config = dict(
    n_layer=17,
    d_model=192,
    n_head=6,
    n_kv_head=6,
    head_dim=32,
    d_mlp=576,
    vocab_size=8192,
    activation='gelu',
    norm='layernorm',
    norm_place='pre',
    norm_eps=1e-05,
    positions='learned',
    qk_norm=False,
    attn_scale=0.177,
    bias='none',
    tie_embeddings=True,
    parallel_block=False,
    init='normal',
    init_std_qkv=0.0159,
    init_std_o=0.00273,
    init_std_up=0.0159,
    init_std_down=0.00273,
    optimizer='muon',
    lr=0.0099,
    lr_mult_o=3.0,
    beta1=0.93,
    lr_head=0.0114,
    warmup_steps=200,
    schedule='wsd',
    decay_fraction=0.901,
    decay_shape='pow',
    final_lr_fraction=0.0,
    batch_tokens=32768,
    seq_len=256,
    doc_mask=True,
    train_tokens=159800000,
    steps=4877,
    dataset='wikipedia_en',
)
MLP neurons of a small language model. Each row is named by its layer, matrix (down: output weights) and neuron, and shows model dimensions 48-143. Each number is 128 + 24 x the weight over its row's rms, rounded and kept within 0 to 255. Numbers have three digits each.
After each neuron's rows, "fires before" lists the tokens most often just after its 100 highest values on Wikipedia text that the model never trained on.

L7.down340:142131132116144164137121131179113168151166108117164130117160165084110177103134146170103128103146138117115142148151115129091163103136140113131083155115121108179106127103111146097136136096154151161126141116127114115095121137136140120136114166153113150130162131059111147108116140144108108153
fires before: " |", "–", "and", "1"

L8.down304:114163107097146125160121093118148099131111126119142072122120196100129140109143109128128148114140104131140144167124129129117087151104134141179068092122145122142097095132129122150118134097094157141121178096162152139137158150089091155099163119105114140130098143130118125121118156147134120124
fires before: "0", "7", "5", "1", "8"

L11.down229:154085131124129165099127158167138100128144138119116102135122146101093159138089123122151110161161127135142156114165152115148174098115130090099123142096112115129150132135113102081150147121143141168140117138154161129120137141079114117112121114095086102098107125127123104128101128138099171129
fires before: "1", "2", "3", "0"

L7.down152:135115113125143088170127112161123106119156099093177110095123070147133137127147147130083142138145167127121132083137125110132159067122120140101164129159144125119139127118128176146162139152140130148128171158157158116125127090155132088149132125140094066147153128122153118140140109128109123162
fires before: ",", " |\n", " –", "°N", "1", "°"

L3.down65:139157155119076116106136158141139074129153115092125135094140114124156123128117128091117097053161189138102100152144124176159121143143139100134143145127056157130120090140109092134109144143110109154132130148115131161145123142112137173190140104077135145118117159120082119157133173117133156140
fires before: "1", "2", "3", "4", "5"

L7.down15:122121137142136076146122130131110113154095132149133101124130074135169120084118136129124146094123158146139078124164153158142124167110154109103117149134128110116166142082178122190139114148126142153130119137135085138133098078158132100135152181125121149134100104081123154140128133137121175155
fires before: ",", "–", ")", ":", "),", " census"

L14.down220:073117144178093149078155139135108095135146161159086136127149111115096126134145179143155164121072126173127132110139114130167118155136143142128132134098129101139127111118100104095106124143082110140121146127118149118136106132129106168138151122116180122120115109114148145126135129128124144118
fires before: "L", "F", "N", "P", "R"

L9.down3:187130120176151121084088148127135135125094115151109110152152122110120158114172142108135130105107114139141102101108113111085154109074130129104145145128120156133171139104132149168094152145161134141105109158139134152118082154156105147107105137078123110136120153111089145134141126123140082119
fires before: "0", "3", "5", "2", "4", "1"

L14.down176:137141121153138153092131124075129152124108119108127155153128099155141158149148170125155116132170150133154160129118124152115148136121115139093126073104120131132133137107106129150100117102105116123082130182190109126116129126129119107132131140113133147128138098107176156131094108127138145099
fires before: "2"

L12.down74:117122131068126110134121130167096158116102141116123078160159112120140115116144113103133135107126147159118116109178134135142179088112112109135122107110139101106141144143169143138145138146139145085149126128117127145159099099126159102166138111125100154150115156181127122144131127134108135135
fires before: " |", "–"

L12.down493:141118136132157123115132165136158149115207124137094100103160133141126123153128100115087124113117152123149103106141098149149124087130096138136179134115159099141167126137154147110142086131133153119139108124154148098171136097133141139188114126145126144133153146161113104133118081117114193137
fires before: ",", ")", "),", " |"

L9.down286:096150084115117120107151140120158097084119146142132108127124121102113151137111125118118134110096176153131139112115053085131146126146144142123070127122112113123101130118116153101155077086089107150159122124155141117101119158139108133161109111094143161125081139195107128139110125131114121140
fires before: "9", "8", "7", "1", "3", "6"

L11.down264:135121126065129123138130110119127127115137110108121137136125093179067112139142086110099147118110169137133115120129125114150156140153086131157120132160144120129113138122182149159113114159119114093122143104107104148138112130091122077145115164124162137142131137106075103114150110134115157157
fires before: " |", "–", ",", ".", "\n", " and"

L14.down318:141123113099092123079108124133103106143133090098166118104151119102120143150123192129181110137135155107131129126106153150151105131108121122101172160137143116141097157125131126095158125115117115132157133151109141154119121129166146145136080095118131100156136107106146126107112174121131123119
fires before: "0", "5", "1", "9", "2", "4"

L11.down460:108121144123117147107111093179149146141161147107140113145128132114113118111120133152157071126144113130158141106144096103109112153105106101152124121153130129118071106108134107115156129117148098149154122159132092143129102189116143115120132104152192111143158155137079121111098163139082143107
fires before: "0", "3", "9", "7", "2", "8"

L11.down547:097132144085125118087102125136133123106136075077118142139138096105116128097120151124129177090131155160164118081124110106120158112093139122153128083166116120153129094142121085130127133139171127155121149083116160151143142117150144123103122139084128134159142153127128106138130119116167118103
fires before: "2", "8", "9", "5", "7"

L14.down359:122104099171187124150127116136103145166119105129113151114174055112157129142105127141128119155136125112124142145101110128185081120139110108138090149120084165152159122150143099098113113143104057103141136175081161146095154135104127111142134116141141131118129125107115140106135167141157128125
fires before: "8", "9", "6", "7", "5"

L14.down31:140140092095150136126123114093115116133112134170093092131135163108141117176119147131129151097143175135139115127124141118119165129124131106149126131100122149108149096136109163094152154108105132126083138153111123117121131124097141093138154137141073134091099133127115142184138114155131148185
fires before: "2", "1", "\n", "==\n", " of"

L9.down247:139124111151145147160120091110129080106150084145115138147167129113149125079144118113139099164183085134176132125132163144149158163061125135157132116099145131122156109137076119111127122094151142095141162128132109144108087151138091157097140075102148108149150115144131132097127159117090116127
fires before: "0", "9", "5", "7"

L9.down299:118139130064138166153126101097150094133148148107133127129129190133127165081103121125111085133152146149069138142139118112159124141131134129158096089116165136148087093141095091141081114123118145118070176112129114144124131140110094155083134139125166157152138106108190133118133158118151137113
fires before: ")", " |", "1", "6"

L11.down223:136156092123128121118105135131136049124173095174178081126125114121124090153131171106135111099120109141141144104132111133123111090059150113125098150116124123133151084132099161114189156128118138073103118158116127132122129132116148093097136176097108124132128122100134115106130141131115133097
fires before: ",", "0", "7", " to", "1"

L11.down174:127141146155139110095137130136135078156151158115127102118148152169129087148104123161126098096096140150081157158109076111114150095129137119127084109148107139121132156077098153119130134127105138095129136130087139111118128114124139091136172125094138167096136129114169120154109106121166173175
fires before: "1", "2", "0", " ", "3", "4"